{
  "num_key_value_heads": 4,
  "norm_place": "peri",
  "warmup_steps": 450,
  "max_steps": 9256
}
MLP neurons of a small language model. Each row is named by its layer, matrix (down: output weights) and neuron, and shows model dimensions 0-127. Each number is 500 + 40 x the weight over its row's rms, rounded and kept within 0 to 999. Numbers have three digits each. A neuron's up and down rows have the sign that makes its largest values positive.
A block is one neuron, or neurons of one layer that tend to fire together. After each block is what it responds to, as a language model described it from the Wikipedia text at the highest values.

L7.down21:421535495502533462549574537429516558499515507540482588480534533438492410421498480523572503479465493582522486454451459514555515503507485561521493512425427415474561425540527531499489527525456510444537532523586485442474516512472562445549523457522482535528455536419539525498511525478541474531492506543467485501516534464525484501510545511436467456555502549497549471519496450557550456507545
L7.down84:512452513480587558456531494525505515485490499495465495422515544561494509468509535490553537504489496535475493546554560479470486499493528535536467522560433501491447495507502564517522439422511482495557532458558538497492485407459494531436477436436561576492452488528467498472511503438499475499504536533543507547473498501610498517523458543477439453440499551533543532431469521427555533598533
L7.down431:500455463450535445521497541465420460488614513546440458411461480498559467467523488544538543510569530536522493469537514498514521497516556503513570489552532457478485483538499535521534504498504523470528490471534507437509465482475521513511475479462540536511513506476477520529471544564502485452601473484504516604517538495549452510503461513470523484511509597481493525484510479473545534460498
L7.down644:551502596600466460435422479512478530494476563522569539440551574504516432503459477391513499469468502482504521500460453523521547478478511461513499475539490546475520499511552524546518532548494542442526539525534544464522516532531499518525485509495483595544517424519518530442532484502533531532473506553472455401515504546304493484458568532486477486476487492481532491575486530552456434453441
L7.down898:442511554541504564591499550460520435503408505464492510488475480543426574523529556530466500485543474566552494498493421555511527494513492505559571521475493480517495482543540518557519446444492513502493480481548523516481494497498509537553474491502506490527511545501563455495480385511415500535480499454433448521514513487428450515462511501482583457457520489483460416490470504519496527532523
L7.down974:450449373520563493598510502528442434563565506542483556506473478472553524433497544441465506510509525504501503502495452487512482492422470506544487456514442543459556418556481513530550487401446551438514482527472447477524435454448501492420446474513511501503556470510470494485533561522550561490497487465461555553506464567480545495463501523525532545465430472545522536513445503526557490529456
L7.down986:550557530531511501493502516436595515450516537527491538533455553451510526452525563554508492455444477439523484487499469551552434472521477499522489463484451512491444594529500535518471542493570520487567523511473465471468488619431543466555475501475488539573530531533506517523554453439464563555476561446538448490568522567449493472536475511506417524540479484549496514500439522487476571494518
L7.down1096:490507487448438512536554531532483514485460479462520540501570508464506590448464450568552469523468486483521494483464477474570444517496517509533515515449430542495502469504484490432483435432515499484464545521502568532522518498450475513554524482487486510531484523496421507479463517503444529448496527546562496563524494579563461475540513532460555535608552503445494506520504510514549490535514
Responds to: Digits inside numbers. Digits or spaces partway through multi-digit numbers, mostly years and coordinates, e.g. the 0 in 2010, the 1 in 1911, and the 4 in 41.4072.

L8.down688:394497473521582543453491544495455441539499570510601490546487494546503502476462475399534469479516513444416516539510534502508519483448479529474515477566517520479502391464496485553492540488457497478462504449606516458468577475544543474510483482465473558537451477481458487504531491498486515522569539522446538474486520575496454439557463472541436485471458535474478541598483499485479521482513
L8.down1039:526532493441547549490492612539540469554562471522533455527499536417525504513490479496501507490515519469487486598515474463552514410406525542442479453501511518499512515466491520486453631556498485455444517464511524530494543491508467454567444517503509532545428427464502445391472482511574448519471552496501495515444542445494481483525517508514482443447520490479559473478539535530427517537504
Responds to: Nationality and country words. Nationality adjectives and country names, often in "X was a/an ___" openings or after "the", such as Swedish, American, Japanese, Indonesia.

L7.down388:500504452466527494524508545524504429516446520473484488554498553498533477504473448482469454428491471502425473472509491497537480498550461487501525453552498505531523465448493496501554532533498549525490520468475532534450498555503455521518488525486495528499502506464470489571531452574549515509525541487440446500444494592349540503478473512516372431474457546408454537560478529468523477513456
L7.down601:513459482521493530442434505458551492439412444474491407484431510454475552537554479480483523480482487442481467594545469461521506481434529514484426486471475523429447489513445526554498607518474547527461518372520483432495497449530522515480489459500445468504466449546486530489512478513474525501517481464442452510485546475490543525546446470515534434511543470562522482500504493519448500554471
L7.down672:559475508476502497491504498497491460466513513578495438502522496520492484519533589425544427472570512489524508575544546502473451479444440457538491479525528498500469533458463574469574542498564513482488393499530491468493500472487514493495533437521521485545487483535485481601496458544486515541534481570460449424533514493515531559505526571430481518444484509542474509463530518462478506425502
L7.down674:483493436458545521559442497549498491473550543519476471425542429464462467530480490533476573469519488479474526500515484472555461543518504463484484524547554465494499508562555471445489477519452533505530495510433531571451513526442570531501517490475488529476497478512491417491507520509555497574529502489572545533511531549460509436480547502481511456461483436485518535542494511473526495420555
L7.down706:540534459498560479522511417537511483524493525463462505458483439470430516453461521519496549532508568583526472489554539515494461512413579488459513435451443558555513442486552453543441532508576509575532572457490540472476517507547505555480523516545479481508439499511554520515489439562614526460533535490497512507430481541409483558494529490547511467444412514492433525494492551487567554595514
L7.down965:487474460435487504506469534517468466469474497498419524595582618484457528510524469416477531503474481498492455490510543512440439536506539511461444487467496494473528472425512519519432444480419470512465491580520499523485452519571479493532513524465512573478514496444532519451488527468575530549577517504470442475485479523441506524495453386472532486515461501542495511521493497442508521541498
L7.down1265:536556527498494591504518503504532440535558486512472542532535546460512458478487467513564522474488538513491518497504531498486487508488491482509472539496463515428495461478512519432428519529491525511458515494493430515547520510475454508483572472461549571478550522491482457453490509550494520532564527516517513457516512549414507511512437590519504487504481492556503559474513483546562513499540
L7.down1521:512484529566495566499497466548547499558525532481504566512536498479415553532516457567516515461461486476551518509549539491534461531530542475495525483485486485523489472495509503450483511528527475546562519518500501564468480447477485561488578543497509472504483411527416481466536536521492548553526479515454436572458547592448498463470497449472531537433531493465439493528463503481563517468527
Responds to: Proper-name final pieces. Closing word pieces that complete multi-token proper names, mostly English place and surnames, often in tables and lists, e.g. Spring-field, Apple-ton, Pinck-ney.

L4.down214:441510520447471553483487553532438460596488429503467531560441570509459472517569506610435504545410503461431496547530453482491469495515477528479419607486424508503508533487530456542535543438497453434499520446457487479495509474442469521532503453500461477551422533494562482471552491579593451582525444497514530477530513470446394518424499481495490476465490520517531496526455467513568473472487
L4.down992:474504417457505485492492495534505493587473530599487564583518542510480449503516513497503507501465584456476520524515514532465474481432524467458505499470480515502557438496532479558495605504494527438448587459506503481481546539494487479418461453531523481554470501464503511428539495609508490558546476476491542494500512513449441471515453503536522498436537477504466503462579503487549415502478
L4.down1108:463531498497458406471571488507505443512460471472464558526507516501504392478506496439538522483458453420511559538490431433568520502580522501515568490460436542479513517534550479473504528469524473452511558493603486461520502531435483482497511443528467547566519509487516547456503482550544463468575572472550466525619501508440515529544488510472479448457535544416506422403428514534542429539461
L4.down1409:541463538573432545460470540468474442508443493526512549486416536523504461547535566493488475501518452464576480510504491487537555459494504462525450495477500489449548514514534472523424508504538534517487519495549543491534521442532429526572483468443448511567576578515530488461550542540486444532467415453531518515476506532427479444484482558548561498441538501485533424545522451427425435523529
Responds to: Article-opening nationality descriptor. Nationality adjectives opening a short description after a Wikipedia title line, e.g. "American politician", "Australian rules footballer"; also the newline after titles.

L8.down898:455524512563500518480525506469465445507435572529512447521505450439459456493455457566513481510486511483512530509526521544527510531473518594535482539485470474539552554547527535518483491447470553566480482539497554488527507572491494398458512460504500538574483423495472519529466480420424476529509499557520489540522496438549454398481541426568504454525556573525524550451465442459489404509489
L8.down1524:528584561441530551538501533539465475538477529430507430526441456491368506527504525506428526525526484511514558567448492472460524449484527551484562515448546541524508501488561458415534469495496441530437505450541530511449632502553458486432462483494481471522533518525472547507531500489525482454509456553506550479490419475502480533558421499570519490522479525509560510519516544511545468470419
Responds to: Predicts upcoming digit 1. Fires on a number's leading digit or the space, parenthesis or dash just before a 1, e.g. 2'0'14, Tigers (1953, RP-1, coordinates 81.07.

L8.down520:452567468482470479479482499556510574462499508505489566531530538428496531426577445439435496461480523503432575447469498473518531518513484526550414459516543459516571531561542510561526471493467494530488497480464524553495529498530482531501460460490435528509506490442524520431467440494474415485514452463486523503431444471492487519534465504471441462539625447495502573491478522517484478565531
L8.down1284:465510510499493548486520455490564545488514421494516514586506594460534456426510500513543557530440559517396509458475402489574456553546477492462538450531517467519485487577463454494548508432476499505582491475510503543457586535458513501486464470481506552502499483491476469521503467581566513413546510489497431457480402535455490568478451522478489459500439461465527528576471501537501491495499
Responds to: Proper-name final pieces. Last word-piece of a multi-token proper name, mostly surnames, sometimes places or publishers, in biographies and sports tables: Gold-berg, Mayn-ard, Benton-ville.

L4.down251:391454431515527466516470485448511506472481504482545452493543518468429462510501488546527444497484529542469536451518505504603396500505505509491483510444391554538433531488480453490568518511522572559573511544540526499463465559518440470493516436479451567432485552474534517498453526425488516500509535440536426550469496469574593502502608434550527476561494535525547547524470469530468511497481
L4.down879:510493543468460487491508564493500440524537469562518522505521451480498533496468440560524451525470477497459498497553486458468494542532524493560498470430488495459547497532456547610450536461545525457509533555517470500486451528501566495521472508480517526516558505545550454517497519490541391564514495483544548522523537507502525533457590484462518486582529506487526525506411445518527419549453
L4.down1141:587456484518553543532412438492482440492479517552478544487491500443484459503519477517576455451446523523429459535512524461442533490481510522471454422525490453517491567516544509513462471555505495591482460439470529376496484420434561479519506506547533496465517463536517519493475529494469495531500502481469458511520514504476485466560444534441493496561517479489489493535460530557446444408501
L4.down1378:496490527459500566464478540462489510515480502549495502455382499488468408588529480495504394482461480477495492482460547529426464469522542469492472532486496459483512541515610584522455478541478548492472555529513525481433518450556491529478469486556505552517496540503549474446539435498526475548478480479523553425558467519494524457496511520505489429541447520493551478500559454494428537496475
Responds to: Year digit after 2. The second digit of a four-digit year, usually the 0 in 20xx years such as 2024, 2008, 2015, in prose, citations and tables; weaker on a digit after 2 in table numbers.

L7.down383:493527465540516488496419500458523519501442478579459506512493505480473454483512448495501389532547560448459547560517508563499444544423517525544514484491495446488505490498483509513494497475447488531554519441535451490513500562550506450563502444489460546504510443475532545447567547527491454532456451525515498430468518506462447483461545525506555497512475545505482518548460537432517495460490
L7.down553:551501500531509534518507476440509547533509481477514524527518575498494476419482415492512532529494508483452482497444545528489560485570510517394478510514471496551531541523486472484516537525516528465477506483432507497518479502575458558537482518497575470507523500539547513419507510512424394494444551490462491571457475566404492517565454548514491532488487498402489553526581506508570496538508
L7.down702:481490431552479498571472506541498464480494522573470529457516528415545468513524523506506490509468489535424521564523494484496488501601411472535525479541481491538465521531488477556514436482529553488503488458429576560381530447473494503449512522501471538551552494491465516540494505455489402482440436527517532500440542511455430527549498514487510490501545548529530533553441474468498501428560
L7.down720:531515464491452456513510513565460526520497504516492481534472513500516512489514512525510484538527517537464542624517501450542459535504397561486573444516486514525467553520501526481550494490435600492550565508473449581549507470536556529503491474506575530470472489471515466483537457490444386599481541460484543487468502445525487518485399495536488519466484487512489499575475365551447453489492
L7.down900:526455433538501495515482466487427499498494529509504476521468508509479546445456534541513460466421537535478564502514527456513522428514468560450580530414555454523484471475494460505442488499535464490506528523436499538429491481453460579497547511505513521429497513435570460571461549541461493398466430569489471601504424495434527544506442512475510509493455496468530559497469537459506508474494
L7.down971:461532464518552486467511458539509504490466518497596467516472538550542501472479471532466547514508451488465496570486514561570447575538524479449534561467493515511481519541556548470483495532444524429528547566491493533493489499503419441513538513471471461532457500481530476602445435529571556531524509492438464507496479478611591506465437470497430494512480542477508434549532586511493472498461
L7.down1042:469449485478628492609492520543504511496538535527546512566419449439451468561534456572511530468558489493523462567515568551496464539515465505425466536496527478512524447411545482478558507485482494425489469498490437462482490527495443466469453466564543527507420407481571532503456422487489539505514392518427417465595521517443512534598540485484528540506486441536463494496472473565552537573543
L7.down1396:435475500460501513478517490542452496455519522469501515500463519509504422530558539497493539523460549501562516500532461505543577473518520459469531482542507515472492454469494469474528480466497548523470482512470557490541347484530467534497487532506535482514488515564459414435532520440520551475548511430478502500511522480522439471497554519497470532521476506517458437498562579459589540549503
Responds to: Nationality in article leads. Nationality adjectives opening Wikipedia short descriptions or lead sentences (German footballer, is an Australian engineer), plus the "a" after "X is".

L4.down124:510472574468506579550416477594477494493420480546521470533537453493475507459497509517526516422494436449545467486483527481498535490483494557496488470498484474447560513518530495466513481598463474463477508527523515556476522536430508492519435530511490527457587467446464494486441514501480510451602514560581459534507503511506472509389467473505515507506528494493503522496424510438543494476525
L4.down259:511446591557496520533478493538501529470501544450519490510518437522499519450489494484549539453479473456549411486503540512478473472498535461481502481511502511524483530494529466440503478474489457507531477568449532618490516459476501499500459429460507498545623539534431518478509472430432474456544505540511486535483525476510489529367515524476492511536492479501481544487474504471566499401538
L4.down1247:511473599564488546569414481502641504506502517537473448480531479511461525459511528535550604491531486521528538496513563488531541511561522479499501477482530447557494544533538525493497463507546513481500445492469513526479499548501547564520503487478568547521578538418438473521519485437439504468496515518486467564483517461465531548438470493486488508512440490414393587539529514452492512516549
L4.down1468:497497539555486585511513582532458498473503516441520532468478534507492458516526500468542456503468482563557555498551497456493425439542491408493548455511454473514502551497478507458566451467495520511528479525461538504477527418489530404465542560570535506485608535548447486544478479511454429518521518549489449500509464538463521522425483545503535433513462486494510509516532521478532508461545
Responds to: Personal name completions. Final pieces of given names or surnames, mostly in tables, rosters and bios, e.g. Christ-ina, Har-ley, Javi-er, Mik-hail, plus whole first names.